{
  "n_layer": 8,
  "d_model": 320,
  "n_head": 5,
  "n_kv_head": 1,
  "head_dim": 64,
  "d_mlp": 1280,
  "vocab_size": 8192,
  "activation": "swiglu",
  "norm": "rmsnorm",
  "norm_place": "pre",
  "norm_eps": 1e-05,
  "positions": "rope",
  "rope_base": 11300.0,
  "rope_fraction": 0.5,
  "qk_norm": false,
  "attn_scale": 0.125,
  "bias": "qkv",
  "tie_embeddings": true,
  "parallel_block": false,
  "init": "normal",
  "init_std_qkv": 0.0229,
  "init_std_o": 0.0229,
  "init_std_up": 0.0229,
  "init_std_down": 0.0,
  "optimizer": "muon_variant",
  "lr": 0.0123,
  "lr_mult_o": 1.5,
  "beta1": 0.95,
  "lr_head": 0.0037,
  "warmup_steps": 200,
  "schedule": "wsd",
  "decay_fraction": 0.889,
  "decay_shape": "pow",
  "final_lr_fraction": 0.0,
  "batch_tokens": 32768,
  "seq_len": 1024,
  "doc_mask": true,
  "train_tokens": 282200000,
  "steps": 8613,
  "dataset": "wikipedia_en"
}
MLP neurons of a small language model. Each row is named by its layer, matrix (gate and up: input weights) and neuron, and shows model dimensions 96-191. Each number is 50 + 15 x the weight over its row's rms, rounded and kept within 0 to 99. A neuron's up and down rows have the sign that makes its largest values positive.
Before each neuron's rows, "fires after" lists the tokens most often just before its 100 highest values on Wikipedia text that the model never trained on.

fires after: "\n", " (", " ", "-", "hi", " \""
L5.gate1201:55 54 53 37 33 67 67 75 56 45 31 51 36 25 41 58 66 56 41 34 54 66 61 81 37 37 48 52 67 59 43 55 68 56 33 27 54 92 23 66 34 53 47 34 52 43 43 55 59 67 31 36 54 37 53 74 46 51 46 68 40 54 46 57 42 48 47 21 46 59 51 69 35 62 49 48 33 54 54 44 61 66 49 53 44 34 53 58 57 55 53 44 62 39 45 63
L5.up1201:37 31 42 39 39 52 50 67 54 53 42 55 45 55 60 64 50 40 34 46 31 70 68 49 33 65 56 60 59 46 51 40 54 25 21 33 35 78 70 58 29 38 28 36 60 71 48 42 67 62 66 14 23 48 51 55 23 63 36 52 56 47 79 59 48 40 49 44 45 27 51 73 31 09 51 56 27 49 59 70 39 60 39 52 64 44 50 18 58 46 37 54 35 75 23 56

fires after: " P", "P", " S", " p", " L", "s"
L5.gate825:51 52 57 59 58 49 63 72 70 53 42 43 20 58 66 46 81 65 31 39 64 43 58 44 44 42 60 41 58 69 37 78 45 48 43 45 44 50 52 47 35 61 29 58 65 62 47 47 41 59 45 60 41 52 39 40 62 43 57 31 59 14 59 60 46 61 37 46 91 56 64 31 71 46 40 42 41 62 22 30 82 24 69 61 28 39 58 37 51 49 64 43 47 61 52 36
L5.up825:73 42 82 58 23 47 66 39 61 41 56 34 73 55 52 48 51 19 52 31 47 40 79 49 38 71 42 63 62 51 58 44 41 32 64 59 34 56 81 66 71 68 51 44 67 55 55 44 40 31 73 33 50 40 41 55 73 58 23 46 38 47 39 69 34 66 55 61 35 47 42 59 65 39 62 45 30 44 38 33 54 65 68 54 45 50 40 71 60 52 61 38 31 76 46 64

fires after: " ", " (", ":", " En", " votes"
L5.gate580:56 47 60 39 34 56 60 60 36 47 25 70 47 72 16 45 59 39 72 55 34 60 78 45 49 12 60 41 62 43 59 27 58 51 60 52 47 54 46 43 41 21 77 63 47 37 32 58 53 37 42 11 56 43 72 60 61 62 45 63 54 45 59 36 29 79 33 52 33 44 49 58 53 65 80 74 60 23 62 48 67 27 66 34 84 55 42 50 49 35 62 71 29 44 59 48
L5.up580:38 45 29 62 51 44 26 67 34 40 42 47 33 55 75 55 46 40 57 47 71 83 52 20 71 20 49 23 54 57 68 50 44 72 46 40 27 46 68 41 35 28 65 32 49 59 99 67 49 37 39 62 60 31 34 71 59 56 63 67 33 79 45 50 17 61 49 71 45 33 64 38 58 58 44 41 31 55 62 33 38 52 49 39 58 64 54 65 39 47 20 62 50 44 67 50

fires after: "\n", " "
L5.gate665:40 33 48 61 46 59 29 51 49 42 52 48 45 45 61 53 65 56 52 38 51 57 60 46 48 53 62 66 35 61 48 48 60 47 66 56 64 57 48 51 58 25 65 37 50 52 36 33 51 31 26 71 37 43 53 36 32 51 55 58 41 46 76 56 48 54 56 47 38 56 61 51 36 50 33 42 25 45 66 63 44 57 49 23 20 61 56 49 61 56 54 49 53 63 47 50
L5.up665:38 78 58 37 38 46 34 45 54 53 49 51 20 65 40 25 54 42 28 59 34 52 59 43 35 30 40 81 53 60 53 53 17 23 51 47 42 53 38 40 27 52 55 56 52 40 22 54 59 64 65 59 55 50 54 73 60 62 49 48 80 42 40 70 71 59 51 44 59 44 56 70 74 57 56 43 51 60 33 24 46 44 69 53 33 50 53 54 52 65 29 79 36 43 38 39

fires after: " ", "0", "8", "3"
L5.gate913:44 48 52 61 70 62 46 70 50 43 31 72 40 50 62 53 51 29 47 37 44 32 44 45 57 66 77 26 33 66 57 86 59 36 56 71 45 35 26 55 44 61 55 54 57 63 71 52 44 71 56 44 57 49 40 40 46 66 83 83 55 65 46 58 38 20 44 77 18 25 46 63 48 52 81 68 14 21 66 29 88 39 79 35 36 59 30 44 45 90 63 67 48 34 52 55
L5.up913:46 41 51 41 48 37 61 92 54 23 30 62 63 41 58 46 49 42 69 27 50 55 44 51 51 58 65 28 28 53 72 54 78 42 46 55 60 38 39 50 52 69 68 69 62 64 50 55 42 62 47 37 63 49 53 54 29 69 59 78 67 58 57 57 36 61 28 66 14 44 69 49 36 63 50 34 30 18 54 64 55 45 80 16 41 70 41 84 48 74 52 89 51 47 64 34

fires after: " ", "0", "ed"
L5.gate645:40 73 50 54 61 23 37 51 12 45 47 53 78 16 49 53 62 53 38 57 65 36 39 51 53 50 55 65 53 40 64 67 61 37 50 65 26 69 41 47 29 37 75 45 70 70 46 51 88 42 60 82 44 26 34 47 47 29 32 94 49 38 27 66 71 60 67 53 20 48 64 60 40 72 52 60 56 36 48 63 28 26 45 27 64 34 66 45 66 78 52 56 53 58 43 16
L5.up645:43 42 38 58 77 80 51 46 60 82 43 52 50 56 52 56 30 63 50 37 49 26 63 67 18 37 61 30 31 57 78 65 39 55 39 46 27 11 87 63 50 48 52 28 68 34 55 50 58 26 61 48 74 47 33 81 70 39 66 60 50 74 51 65 42 58 61 56 44 35 72 53 31 52 41 50 55 37 49 34 61 51 50 74 68 50 50 26 34 55 34 51 63 46 49 62

fires after: "0", "9", "8", ":"
L5.gate1087:44 32 47 47 70 67 39 27 62 35 47 44 57 58 20 69 72 32 68 43 36 72 50 51 64 19 33 41 23 75 46 76 52 58 57 56 49 29 41 66 47 42 61 63 50 42 63 36 51 70 96 60 17 16 28 54 44 44 73 67 65 42 60 46 36 46 58 39 69 43 55 63 64 42 05 65 45 69 47 23 63 34 15 79 31 68 50 68 46 39 19 31 42 61 45 28
L5.up1087:39 47 59 79 57 36 36 35 36 54 65 37 47 50 43 67 44 50 61 66 33 50 53 67 56 45 47 71 53 70 31 55 49 19 29 29 37 38 72 52 44 68 74 48 46 50 57 74 60 77 47 29 18 55 32 52 39 43 67 52 41 48 40 65 50 45 89 42 64 55 74 70 51 34 37 53 19 37 34 74 40 45 53 54 39 39 53 51 49 47 35 56 44 41 73 18

fires after: ".", " "
L5.gate866:50 40 64 45 65 72 49 22 62 57 32 63 14 42 43 82 61 30 46 41 55 54 62 31 05 40 56 41 54 46 78 32 49 55 61 58 34 83 49 66 44 16 48 35 47 44 32 49 54 24 53 41 50 65 86 42 44 49 52 69 44 62 40 33 58 59 49 46 31 32 41 49 78 59 59 45 57 54 50 76 78 45 72 50 68 43 59 70 47 30 72 31 48 69 24 29
L5.up866:45 34 49 59 36 52 41 64 49 71 49 64 58 38 52 65 47 34 61 61 65 69 45 64 49 47 91 28 49 47 56 57 57 15 63 44 38 50 25 38 54 47 69 43 54 57 55 56 66 42 55 73 54 59 32 43 84 44 52 67 46 56 58 58 59 73 71 72 55 36 45 78 34 31 56 46 78 57 39 44 71 17 59 71 36 11 48 69 25 66 59 38 49 45 75 65

fires after: "0", "2", "8", "4", "1", "9"
L5.gate346:23 67 52 49 24 62 37 65 37 56 34 28 61 35 24 66 50 49 73 61 26 45 71 63 53 59 48 66 49 65 55 60 50 47 56 83 15 59 67 61 50 52 77 34 64 60 34 50 36 38 48 50 47 33 48 54 60 60 57 78 27 30 82 51 36 68 68 28 28 72 37 53 60 33 48 68 69 38 46 33 37 35 44 37 63 63 78 60 40 59 48 38 41 47 47 55
L5.up346:48 59 39 59 29 71 68 41 50 51 56 26 55 47 24 60 82 60 65 39 49 45 84 86 43 54 55 58 64 63 62 56 16 55 62 49 25 56 55 70 34 44 51 73 60 59 24 68 39 56 51 51 47 43 34 62 51 58 53 67 32 64 64 49 58 42 73 47 39 60 20 47 79 39 54 62 44 23 40 62 44 50 40 62 54 61 80 58 57 45 53 47 50 38 45 36

fires after: "s", " \"", "-", ",", "S", "."
L5.gate528:32 39 50 66 58 42 39 68 42 65 44 66 45 39 59 54 39 34 56 80 56 48 63 75 33 49 39 74 20 56 39 47 40 46 49 44 55 69 69 43 71 30 57 54 58 57 29 55 39 35 75 26 64 47 58 48 27 69 54 53 59 20 42 25 19 66 43 47 60 41 32 58 46 53 53 27 66 54 59 35 55 51 51 43 49 36 34 37 39 74 31 70 69 59 42 48
L5.up528:57 71 33 43 78 67 44 59 79 50 40 70 71 40 64 43 65 46 42 58 72 63 39 58 43 45 67 34 43 59 77 73 73 54 40 58 41 38 46 12 63 49 39 33 30 62 52 41 46 34 69 40 54 60 25 49 70 72 58 59 70 56 33 51 59 62 55 65 45 69 63 70 60 49 42 32 47 28 69 59 45 37 55 54 32 63 43 56 50 37 60 49 58 40 62 57

fires after: " ", " ("
L5.gate543:66 55 47 84 62 36 28 76 45 50 34 61 60 40 45 34 56 70 24 60 28 56 49 23 36 33 58 29 71 57 34 48 56 40 66 44 39 31 42 40 33 55 47 33 79 42 65 37 72 29 65 59 32 41 70 67 42 73 58 59 84 70 63 39 63 99 52 85 58 74 36 48 43 55 51 51 45 43 43 37 71 32 53 59 49 52 24 47 41 55 36 53 44 35 39 53
L5.up543:39 55 50 44 54 43 45 50 41 46 36 33 73 49 43 33 63 62 42 65 28 51 31 32 26 37 52 28 49 30 80 49 71 34 48 62 49 51 32 53 42 53 50 66 31 36 24 49 56 38 60 47 45 92 57 41 35 70 67 67 73 58 59 54 49 77 11 31 18 64 60 58 80 61 75 51 65 37 53 54 59 39 66 63 72 34 16 41 45 51 53 70 78 35 48 46

fires after: "3", "0", "2", "5", "4", "1"
L5.gate494:69 43 63 64 46 28 42 35 58 65 39 56 62 31 33 51 52 35 54 53 43 37 60 40 09 39 78 32 59 43 45 57 56 47 28 81 47 42 56 29 44 43 53 41 66 35 49 65 43 40 48 31 43 42 81 29 42 46 29 57 72 52 74 43 60 49 42 28 69 52 49 61 38 40 38 57 52 69 51 57 40 39 41 62 31 31 48 37 26 46 53 55 64 70 81 44
L5.up494:53 31 60 63 67 63 64 51 37 70 60 45 72 20 58 55 45 49 64 37 49 38 52 51 50 66 72 64 73 84 19 24 21 61 41 57 49 73 56 50 48 47 39 49 71 60 52 35 58 89 71 49 43 57 74 75 59 56 60 39 59 55 62 53 25 47 50 58 63 37 43 30 52 48 69 83 45 38 67 47 99 73 39 70 36 56 42 53 80 51 42 54 23 36 43 48

fires after: " |", "w", ";", "W", " W", " Sch"
L5.gate15:39 49 72 60 37 30 59 57 58 47 51 53 47 45 64 43 44 41 60 86 60 24 40 43 42 38 19 24 79 71 45 27 62 50 68 57 43 88 59 66 35 51 61 49 56 51 50 56 45 24 42 50 23 60 50 40 38 25 47 71 46 59 58 22 24 64 66 30 43 47 46 62 64 44 33 52 64 37 48 51 34 42 62 17 22 46 40 70 46 45 55 38 42 69 48 57
L5.up15:41 50 74 55 37 56 46 40 26 72 79 19 66 38 48 71 53 58 47 67 74 44 69 64 65 24 65 38 50 47 61 22 72 52 65 55 60 59 63 72 32 62 64 48 70 56 48 54 45 57 72 34 21 71 50 40 13 31 44 51 53 75 66 22 51 47 66 73 51 75 50 38 75 61 56 29 32 57 65 61 69 63 83 73 48 70 46 40 54 51 62 48 52 40 38 54

fires after: "2", "1", " the", "0", "9", "8"
L5.gate1126:71 56 61 45 46 33 61 55 57 54 24 47 61 64 68 61 66 80 47 70 32 63 26 52 67 19 58 57 64 48 46 50 49 59 40 61 68 39 44 43 54 48 64 67 71 85 65 49 50 61 35 50 33 58 52 72 37 53 30 56 58 47 47 45 63 77 70 43 36 52 42 29 66 40 38 67 47 51 55 50 54 59 18 80 46 67 53 63 46 39 56 56 57 59 23 52
L5.up1126:67 21 78 54 67 44 37 69 58 72 68 62 53 13 52 53 59 76 47 58 56 59 46 66 72 16 51 49 43 37 65 50 42 32 54 65 52 41 59 49 24 47 46 73 66 71 42 31 68 29 35 65 49 48 42 58 34 57 26 31 58 54 65 50 45 73 34 62 52 53 34 34 60 50 40 44 13 28 55 40 57 41 30 54 26 54 27 62 44 42 49 73 45 44 34 55

fires after: "s", " S", "S", " Al"
L5.gate515:51 64 52 50 48 44 59 46 69 48 33 38 49 41 59 59 50 61 40 67 42 59 47 52 47 37 57 58 76 70 66 63 56 36 40 49 35 69 28 69 46 30 57 38 48 52 52 38 30 37 65 58 20 65 55 54 16 36 32 19 58 37 51 48 39 60 62 57 33 36 41 76 07 45 39 53 64 08 53 51 54 72 59 41 30 61 39 50 52 71 37 32 58 39 70 40
L5.up515:56 98 53 50 53 54 42 51 46 54 59 57 57 48 85 77 61 33 34 44 54 53 75 38 55 47 39 87 50 64 50 47 25 28 62 41 50 52 73 60 51 78 57 35 51 39 53 57 29 38 57 68 20 54 32 62 35 70 46 42 73 58 44 47 20 62 75 39 63 77 57 44 61 28 64 52 58 38 70 28 45 31 46 42 46 54 40 47 42 35 48 35 77 41 28 56

fires after: " a", ",", " was", " (", " is"
L5.gate449:40 56 68 62 72 44 45 60 60 29 57 48 57 46 32 12 67 33 16 51 66 64 46 25 83 30 48 27 43 76 00 80 61 57 35 40 50 29 44 37 65 24 57 28 30 41 38 44 37 48 40 63 40 57 94 37 44 37 48 53 49 75 62 36 58 85 50 60 37 47 75 63 49 65 53 53 50 51 40 48 41 50 53 52 67 30 59 36 29 62 45 81 58 39 40 66
L5.up449:44 63 35 37 41 30 67 63 32 31 46 41 58 26 73 50 78 45 53 46 68 32 80 40 38 56 57 48 71 61 47 49 46 53 73 70 56 25 48 70 65 42 51 54 68 65 42 24 48 27 81 65 43 44 49 62 81 54 60 49 65 47 45 60 68 60 52 38 39 46 48 56 26 30 40 39 30 51 69 64 46 28 75 60 37 58 47 47 56 26 51 40 80 04 49 59

fires after: " ", " over", " back"
L5.gate1104:67 41 29 42 24 31 49 43 81 28 45 40 10 55 54 69 50 73 61 60 51 90 77 52 51 45 51 22 62 75 78 96 64 64 51 50 70 47 72 55 62 48 63 79 47 36 39 43 62 75 82 46 70 87 60 63 01 20 64 47 67 54 54 39 64 44 51 59 68 44 77 52 35 57 34 43 52 51 48 39 48 61 27 41 66 49 34 39 58 62 33 45 50 35 84 50
L5.up1104:38 53 35 34 35 43 37 35 47 30 51 51 51 91 62 14 45 30 51 53 47 76 77 65 64 68 41 76 50 56 55 56 35 60 50 55 51 65 29 54 63 54 59 42 63 61 40 28 40 40 56 42 31 50 69 45 30 52 18 43 68 41 37 27 57 41 35 40 56 65 49 45 39 42 48 72 21 48 62 64 27 14 72 59 49 44 29 48 51 41 68 58 41 45 35 57

fires after: " |", ";", " to", " were", " the"
L5.gate1105:29 52 60 36 38 61 53 45 53 60 43 16 00 68 57 51 62 47 37 52 54 49 48 50 67 73 36 15 61 27 36 78 56 55 77 50 67 78 54 70 54 59 60 50 45 49 50 78 68 67 47 38 49 27 47 70 61 03 43 44 59 52 36 50 63 60 47 52 42 28 51 45 65 45 31 50 42 60 64 85 37 29 58 52 40 35 49 81 32 47 65 59 63 54 64 40
L5.up1105:21 64 53 58 41 47 56 69 37 38 49 87 30 17 48 51 85 48 71 88 95 70 49 43 57 68 54 50 51 74 49 62 45 43 53 69 54 75 60 61 54 57 58 69 33 62 37 63 43 38 51 36 33 43 82 59 26 22 64 65 39 87 65 27 56 48 39 72 55 62 40 26 58 48 36 40 62 63 44 58 45 20 38 45 55 50 55 59 45 14 15 35 43 17 54 46

fires after: " G", "-", " B", ",", "g"
L5.gate139:52 56 42 34 42 25 36 50 10 65 65 59 46 72 41 50 32 46 39 36 46 38 48 38 76 52 44 62 43 41 48 34 57 39 52 54 28 33 55 33 83 32 59 43 44 56 64 41 51 00 37 49 80 62 49 66 51 70 54 60 41 48 38 49 53 53 50 67 46 33 35 57 58 63 54 16 50 20 44 61 73 59 32 52 40 38 44 69 47 61 68 22 78 72 42 31
L5.up139:36 74 66 63 60 54 56 60 70 53 54 54 34 38 57 46 64 42 44 43 81 31 63 63 31 52 48 48 54 48 39 62 72 49 60 74 57 45 68 54 60 53 54 29 50 55 67 57 24 36 40 71 57 39 29 35 47 39 27 55 35 22 35 58 61 37 58 57 36 71 32 53 82 49 53 26 61 45 26 61 65 61 77 49 49 06 30 63 56 74 73 31 29 68 52 55

fires after: " the", " "
L5.gate597:45 49 39 42 59 39 67 22 09 84 39 47 37 36 60 50 46 84 46 74 34 70 88 53 44 30 43 24 49 72 60 71 59 20 69 67 72 21 41 42 57 58 58 39 59 64 32 58 24 62 45 45 44 53 53 53 74 54 46 51 60 40 62 51 45 68 52 56 50 61 42 58 37 44 41 31 34 25 51 59 58 44 16 52 58 61 38 43 18 33 53 54 38 60 34 48
L5.up597:53 68 29 63 41 58 32 35 10 41 52 45 57 38 41 26 49 52 44 64 19 43 62 82 62 38 55 38 34 82 48 34 52 40 35 64 55 35 23 55 36 58 72 19 47 56 62 48 39 62 68 48 54 34 58 57 09 69 32 49 50 56 66 42 57 64 41 72 50 61 49 43 75 53 40 54 44 48 46 37 38 45 20 38 58 35 27 55 48 27 66 47 51 19 73 65

fires after: ".", " —", " I", "/", "D"
L5.gate1001:57 68 64 53 52 70 63 11 65 49 66 50 47 49 62 59 62 41 62 30 19 28 50 51 57 49 62 35 54 39 49 66 49 67 49 42 40 79 65 32 20 62 52 36 84 64 76 41 58 49 42 58 66 19 43 31 54 71 29 61 70 84 41 73 36 82 62 53 67 82 66 71 60 37 52 30 52 52 38 74 78 47 52 80 32 60 44 45 49 55 60 49 59 51 58 70
L5.up1001:30 41 35 55 45 35 38 44 16 35 77 70 60 33 41 59 43 27 27 40 50 64 52 32 35 47 68 27 47 81 52 57 82 50 20 43 55 25 54 37 50 53 56 63 57 28 60 61 52 73 27 65 74 42 44 30 68 53 41 54 63 50 57 38 51 56 43 45 47 78 62 30 45 62 51 69 66 60 51 31 64 78 20 63 46 49 38 34 38 46 30 38 44 49 46 74

fires after: " ", " (", " +", " (−", " |", "′"
L5.gate540:55 46 52 75 61 50 49 17 13 64 58 62 68 56 70 41 53 76 76 38 46 43 59 00 53 45 38 42 59 72 34 48 34 56 56 34 35 69 71 41 46 80 45 57 61 41 74 28 54 52 57 41 73 56 57 54 69 70 56 90 78 20 22 37 58 61 37 58 82 58 49 53 50 25 56 26 46 60 35 47 54 44 52 52 52 24 25 58 60 28 90 72 57 51 49 64
L5.up540:63 44 54 27 56 76 73 42 27 51 50 28 39 42 50 36 58 58 24 65 49 68 52 33 51 55 56 41 48 43 60 47 35 10 49 65 79 60 47 61 27 67 62 46 37 57 58 43 56 68 57 54 43 67 71 56 35 43 70 32 74 67 66 33 61 36 23 66 81 61 58 47 48 67 61 54 50 65 37 45 39 74 54 16 68 54 79 61 44 74 58 35 30 49 74 67

fires after: " ", "s"
L5.gate1264:81 33 61 79 42 53 49 52 74 76 28 39 26 31 59 72 39 50 37 62 37 58 20 44 27 50 84 43 72 35 35 53 41 46 38 62 49 58 45 46 59 39 42 41 75 43 53 60 91 37 47 51 50 47 64 35 56 40 39 37 60 46 64 41 70 55 32 30 54 39 62 63 39 53 50 60 44 65 36 29 44 47 44 23 20 36 66 46 74 47 33 63 72 58 39 50
L5.up1264:63 39 61 38 53 42 32 22 43 45 39 38 61 61 43 37 50 56 53 52 70 60 35 54 54 21 76 57 55 74 49 53 39 30 48 68 48 26 38 27 28 52 42 43 40 66 34 58 42 49 74 38 25 22 43 47 54 70 56 45 45 46 54 36 75 35 73 65 33 59 58 65 66 54 34 21 54 52 67 59 67 48 46 42 29 55 54 56 45 50 81 77 49 55 23 39

fires after: " ", "9", "1", "0", " |", "8"
L5.gate1005:34 30 25 32 64 78 48 39 58 56 52 54 58 38 84 48 78 48 61 64 51 56 58 45 23 33 61 43 66 32 54 35 33 59 53 35 37 63 44 76 61 55 60 40 41 62 63 09 46 45 60 44 21 66 33 36 63 67 54 61 69 44 71 00 34 36 48 54 31 46 56 63 50 47 48 54 72 29 55 51 33 36 33 64 47 61 76 81 49 44 37 50 51 52 37 38
L5.up1005:39 33 34 50 51 54 56 60 68 50 26 48 12 47 43 28 56 68 28 51 24 51 54 63 48 55 48 38 69 28 57 44 54 73 65 47 42 38 64 66 62 80 60 44 37 32 42 53 53 39 40 28 51 34 49 67 68 18 61 61 63 65 71 52 30 47 59 36 51 48 57 42 43 64 61 87 48 58 39 52 57 44 44 46 67 54 43 70 22 63 43 59 48 82 23 60

fires after: ".", ":", ")."
L5.gate527:39 64 40 52 37 52 33 29 55 51 53 53 56 36 35 57 51 25 46 36 65 27 60 47 46 49 58 41 30 75 71 47 78 47 48 47 51 59 53 43 62 39 49 17 52 68 25 23 87 18 83 46 50 41 56 43 61 27 31 44 58 30 58 42 55 40 45 57 48 66 33 72 19 83 56 49 41 37 71 37 61 40 39 80 71 46 53 00 09 51 58 54 47 35 46 65
L5.up527:25 44 38 70 52 58 48 44 41 42 54 61 35 49 47 22 20 36 38 37 63 58 76 60 41 27 78 37 46 57 43 19 72 50 50 64 86 60 39 70 57 54 56 47 54 75 44 41 50 56 10 55 70 36 14 57 77 40 41 49 61 72 46 52 85 68 46 47 43 46 42 56 58 60 40 50 34 37 74 35 58 62 59 46 48 40 63 66 21 39 42 59 61 35 72 30

fires after: "2", "1", " his"
L5.gate498:55 62 48 53 33 40 57 56 66 35 36 42 40 61 48 69 52 68 26 31 33 81 93 35 18 56 31 58 43 67 56 38 32 62 33 44 71 62 56 69 29 54 50 44 34 38 54 49 42 61 43 66 43 54 48 26 47 68 24 34 39 36 55 37 49 45 52 52 63 29 51 62 64 57 29 58 72 51 39 19 59 15 72 26 47 49 52 39 56 53 53 60 56 36 57 45
L5.up498:41 80 72 76 34 54 69 45 45 53 49 70 62 24 71 41 23 59 85 65 50 36 93 51 47 51 46 49 40 43 41 62 63 39 52 50 63 39 37 49 35 27 54 64 27 47 54 52 54 48 15 29 47 43 53 24 47 59 63 46 28 66 38 34 36 32 38 18 55 49 47 51 53 78 40 70 40 32 54 48 45 56 32 54 52 52 74 72 45 61 61 42 41 58 66 65

fires after: ",", " and", ".", " by", "-", " to"
L5.gate1074:48 75 47 63 57 56 77 45 46 63 34 62 67 34 48 60 48 57 47 26 40 47 69 52 33 51 54 75 73 61 46 41 67 69 90 48 37 43 37 68 71 46 66 43 54 50 43 34 45 50 43 50 70 43 48 67 48 63 38 56 73 48 58 55 82 71 57 45 43 41 21 45 62 60 66 47 31 38 47 71 63 50 79 39 27 25 43 48 46 70 31 24 51 50 61 54
L5.up1074:53 59 70 41 59 53 71 48 55 41 22 56 78 45 38 51 50 44 61 38 42 50 49 65 51 58 47 73 81 41 60 51 40 32 85 63 46 75 49 64 40 64 54 59 54 67 54 44 37 72 32 71 41 53 27 56 51 24 51 69 58 36 65 63 37 62 50 34 62 73 55 50 70 62 50 72 34 38 51 60 29 44 44 44 48 33 53 13 57 56 63 22 74 43 44 39

fires after: " |", "\n", "s"
L5.gate100:32 49 54 38 43 19 63 45 34 43 51 55 55 70 46 39 57 74 48 34 57 48 56 39 48 56 64 70 39 32 77 40 78 42 56 37 40 52 54 39 54 55 84 31 28 45 43 48 58 32 43 44 55 49 36 39 42 60 33 64 84 61 34 37 47 65 51 53 80 46 60 50 29 37 75 43 72 42 73 46 41 66 63 37 54 52 56 82 14 44 56 29 33 61 11 43
L5.up100:27 38 34 75 27 28 29 64 56 52 78 56 55 44 38 55 68 66 49 60 60 49 25 62 62 67 36 60 52 49 72 47 41 33 18 77 59 63 36 39 49 37 50 53 38 85 58 37 53 49 63 54 59 60 38 55 47 29 34 45 73 58 47 61 52 60 50 32 69 42 51 43 37 57 45 31 57 46 53 20 51 54 54 60 37 56 63 56 35 37 63 40 57 39 36 43

fires after: " ", "th", "s"
L5.gate1244:53 64 38 38 63 48 62 65 49 39 56 56 23 62 29 64 54 38 48 57 82 66 69 62 46 55 43 48 40 27 56 54 59 63 30 94 59 45 84 61 39 50 23 46 48 36 48 61 50 37 63 40 72 45 51 38 55 59 50 62 72 69 37 52 46 51 26 35 91 71 69 53 43 15 38 33 46 28 63 64 51 83 82 25 53 55 44 81 65 75 70 30 64 60 71 45
L5.up1244:52 66 48 22 56 34 60 39 25 36 66 44 50 65 45 40 47 36 57 57 55 52 71 53 52 44 55 57 57 60 41 65 79 61 60 83 41 18 44 61 55 68 62 62 49 50 32 78 59 69 47 41 42 60 67 26 38 47 54 45 59 51 47 52 61 53 40 77 33 44 82 79 37 28 72 12 54 15 78 56 51 35 66 45 62 38 37 18 73 37 38 53 60 64 61 30

fires after: " ", " ("
L5.gate368:63 44 68 48 30 45 70 56 48 52 09 65 20 73 55 39 75 40 66 57 69 60 78 29 56 50 46 53 74 53 44 38 88 83 32 44 54 64 32 40 26 50 41 71 55 63 59 71 29 42 77 37 55 51 49 24 27 41 66 48 49 76 42 39 60 79 39 53 09 32 64 50 46 82 83 45 48 43 39 55 52 33 70 68 43 46 42 87 47 58 45 69 62 44 44 61
L5.up368:39 62 70 60 58 59 75 38 64 61 41 28 68 66 47 34 27 77 86 52 60 38 53 38 62 16 38 25 39 55 58 63 12 39 61 41 52 49 45 57 48 27 32 38 71 71 78 36 61 51 69 43 44 57 50 62 47 30 53 55 55 61 15 58 63 56 41 36 32 60 38 51 55 57 42 71 49 56 31 39 47 35 55 60 43 61 57 39 18 49 51 43 36 37 45 45

fires after: " on", ":", " ", " On"
L5.gate1010:47 51 55 57 89 47 41 36 53 43 67 28 31 43 35 72 33 58 60 45 67 54 31 22 68 24 83 37 54 26 72 64 19 42 37 58 63 76 40 34 48 56 25 58 52 66 55 36 46 67 75 42 54 48 38 44 52 45 56 83 65 34 23 27 64 55 41 53 41 45 37 67 44 50 52 53 32 48 33 48 57 52 24 51 46 51 39 55 25 56 83 37 47 62 49 75
L5.up1010:29 30 48 30 44 34 43 47 49 79 51 74 20 52 52 37 16 51 16 28 64 54 54 45 76 45 47 66 71 31 46 39 24 52 71 45 67 24 45 74 45 55 09 33 72 56 47 45 51 26 48 48 41 58 44 54 80 57 39 51 40 71 25 56 62 52 49 68 45 46 85 48 46 50 73 63 36 46 72 59 68 56 46 54 51 62 63 64 16 47 68 52 52 59 34 46

fires after: " a", " the", " an", " was"
L5.gate107:58 45 45 58 40 59 61 73 42 39 46 55 56 77 50 40 49 30 56 72 61 28 74 44 42 43 57 29 63 41 71 77 50 33 63 45 42 48 51 54 74 72 22 41 84 64 35 41 46 19 34 46 63 69 48 55 60 49 30 61 61 61 55 21 36 65 51 56 33 73 64 45 70 53 32 34 61 48 44 54 35 36 80 42 24 15 39 60 37 75 55 60 55 32 52 77
L5.up107:59 46 63 66 39 62 80 59 33 49 49 39 61 57 43 35 35 48 47 59 53 22 31 35 61 49 58 75 53 53 45 78 42 56 51 38 53 50 51 73 52 47 60 63 25 52 39 47 42 19 32 60 68 70 54 10 20 50 52 68 44 46 33 34 36 55 66 56 31 79 58 23 57 42 55 30 45 52 63 64 27 51 63 52 55 48 40 79 62 32 50 46 30 35 51 63